Weights of a small transformer language model.
Size: 10 layers, width 320, 10 heads of 32 (2 for keys and values), MLP 640 SwiGLU, vocabulary 16384, 13.9M parameters.
MLP neurons of a small language model. Each row is named by its layer, matrix (gate and up: input weights) and neuron, and shows model dimensions 192-287. Each number is 500 + 40 x the weight over its row's rms, rounded and kept within 0 to 999. Numbers have three digits each. A neuron's up and down rows have the sign that makes its largest values positive.
After each neuron's rows, "fires in" lists the words (lower case) most often at its 100 highest values on Wikipedia text that the model never trained on.

L6.gate600:464546447551545516451501415541504532480551459452517494500552481457558468529502527583508542543426502532562474530476537499464530516399432510476503493516489540504433449460533478557562492520479472558504492499479525509455439525462486526567508522580451410525544500519630454509521505508436471499
L6.up600:539489481493524507548506458439519455491507605500551494498485505482521507574510494473458492462511463507564489483485494528464531445508459449482506501502515501487444479517426471529471493499451472486562504630536535541476483518461483509461583505507530452458521543520571466483508553512486505480
fires in: "is", "was", "also", "are", "were"

L6.gate487:496452477555494532527562563485456512499495474490513484522449508506433482441471470534526479505511483466509492518454512559510479423493500485445552540449544524499484538480498472565478471530494523544497463468494472474508545505497564460521487546413572532510447465501515513472470512492509445501
L6.up487:457523555589459516505473512477480399463479542567461545534537455458490463480535521469471486470499461475524440448477529524524426462454473536436499474505472626590562514497507460516487450525477543455545441502488493421450556477499525503454524461469469513461480505515471491479511543572530517565
fires in: "one", "as", "to", "9", "chappelle"

L5.gate3:550486566393490437561512508481537530507542561491467547462549524492532457470485489510563535483501496441464519476471519522485471501499482415568419463575483501464519482535514466483510584548535540514436444463507432486514512522535502462488439576534470541580512552552544508446513495548488483470
L5.up3:463507532510508471531432483464538457477480539452503533468472503517477479512458442476528524492473528488529465445488473399538511546523504449476517522489557519534577539461514527520533534454524512484489502527513503512486493449492484479598566490523531503587501509520511482564492520558532465535
fires in: "s", "his", "her", "these"

L6.gate196:486533491510511511516491585444493518478584529471516514509455486533533463473564504459550519511450532536499513557503474536504427465446475537482489474448521582477446442458456487497545530466477555541515514550556561455553485512461494502491555465447484399435582504542485571518510499510528436505
L6.up196:538573579537509481499489496519547554525545528519513548506529507478506512510466549467494510468386512513600450449613501504451474520514449433529423432490522544477481491556452543530550506538555517485514502591532476491520540531478560430428531494480476482444548509472447573570604632483567551544
fires in: "a", "an", "one"

L6.gate159:573515555541518463520529466500479548531509464557499489476525540516547498482480551453513555528465584478543540526516530493463482536557553496486535475583491575477473467500505398473528444492411419533556468535454431490512587569515471446564481557489477469485495480569558440469485423448499506517
L6.up159:511547455455487494450487554452453503537524460517562485520471467501500486494563454506487524465424508441497467510523521458526481550412530513539484454502482508446471410513474492501478529457444431524519495519490593535497537502531490515522511541453464524486404527525505489482565474593503459464
fires in: "was", "been", "were"

L5.gate156:434515525569462496521496513552500488498466482465482510566509496486559454443503471571462545548427505547485503463514529582483459517543504460503490523496416502503529448468475606485454509495523526473510455562457493520484522439472452519563424541495529483506505472457534506574450613553466534523
L5.up156:520488527480425465435556525477489563494627469487553483504471523390546481466500511516501512517425493567478492510530504548569532524492483454522478467468534498495495521474507545492456525494510587502511474537447457506508533513483468524470504442602498566519489466536479583500531516480517541526
fires in: "each", "no", "every", "any", "which", "one"

L7.gate100:451542527554448531406478514525535526537521414480507545518462469496507505531473564487505497519443459499549502511510557531510529486601452436525492475554509546482471466482482453528564524482467430473479501518462479493452539471466501529460529485541484467472506480503526480466499572502569472511
L7.up100:573523500570534420470511548476565498492521624460537526577548496477513545569453583463458580504480498500522567541542531568563546451494485495484493501536544458495516571506544506477475461505554537440450506511463451513524533434489489546543501554530415529425506513508483572478498514589478466538
fires in: "the"

L5.gate186:525449420584505477556550483461469471486481533514503499459544492455520456510462535505557470472546503535546504478557541453471510561466483515500485470447542539466518476522477501484529576503500497512536489437553485532459447539533492495497595458489499491508589522423592416512522480490505468513
L5.up186:491490435487378459495535402455444466522549482415458509511409500491541536481511505455599494483501420426499502503463474551513466453477493446486543503545469530503540452482475448494447477436498486397562482478441481504468458508507437496428587507522495486493540454555494496456512528543540513506
fires in: "was", "is", "became", "being", "be", "become"

L7.gate429:597433501524508463493540430549480479532427517563452487454458551499523492445495499522507518558472511483541419592587497508464498508523421531474535492445540514482512463441483462462413488519600469538486480515460458520563511483484459498433540441585461452463486499528520466505548582494493472490
L7.up429:456488513531466474471480488491545523423490488507531530484386431473496476487478451534450489470482503473478439474467498481440417518481504487452491500486575534497521446451480526470467501509485525508517528521566522497439563419434551525556514491522487452516525545516497542454480472541486464467
fires in: "his", "s"

L6.gate34:539436490517482552576531495509458481560555467382509399529434467479538449498568489530511492483507467505494540527442568555487510481512519529498473494515457503426467567499468479507546490497477479499448448529519460487530501565452516558469468488519440457482508524563470577499510496526523496470
L6.up34:544487510518450502464530557498537433541528417447564478513560453421453461503550505536437501497555483454480446539473493501444483551470505498511500432448557513441409521479428538534531462490480421424498496520503479522470517498527470488531508515576514455546462455586506557472507530535496491502
fires in: "and", "of", "his", "the", "many"

L7.gate453:605550498507495516553431538479509478446524440542494466490465448470487543528506508456542493493494483505530468525473514497468501443431494523500488520482523507505413435535463565557483557533513523486573547443518519446527507493489430570523478533507572443463478550513573542559552488480461464502
L7.up453:443458465482533513564445493493428475516523459509484513465538533456522408550523487524469477569447383541414476524515489518442539381562505515558508474484460487437425474471545484451502479514493445487510507482486482429584467510519500543530495458515490485488580508542534503568530428451520506520
fires in: "is", "at", "was", "to"

L6.gate33:547469479510468438566606441475541499578470476521437593565539553535496456508493525485475518548562507544483536525519514482496489468478548487486579510528510580549457519507454447546474542461516581461508534506426488503453467495506479505491516529542420486467530520543514529516546472526494524425
L6.up33:535533449459500567418523534471523469575534534477470454456554486460528603425449517516478515479468536500489545490546509511546521464451462446534480454475481506463521479508480497467499496464530421493485511514493543576420469516579490479434505564464456515477507431536538603486518505531538506518
fires in: "of", "among", "other", "both", "many"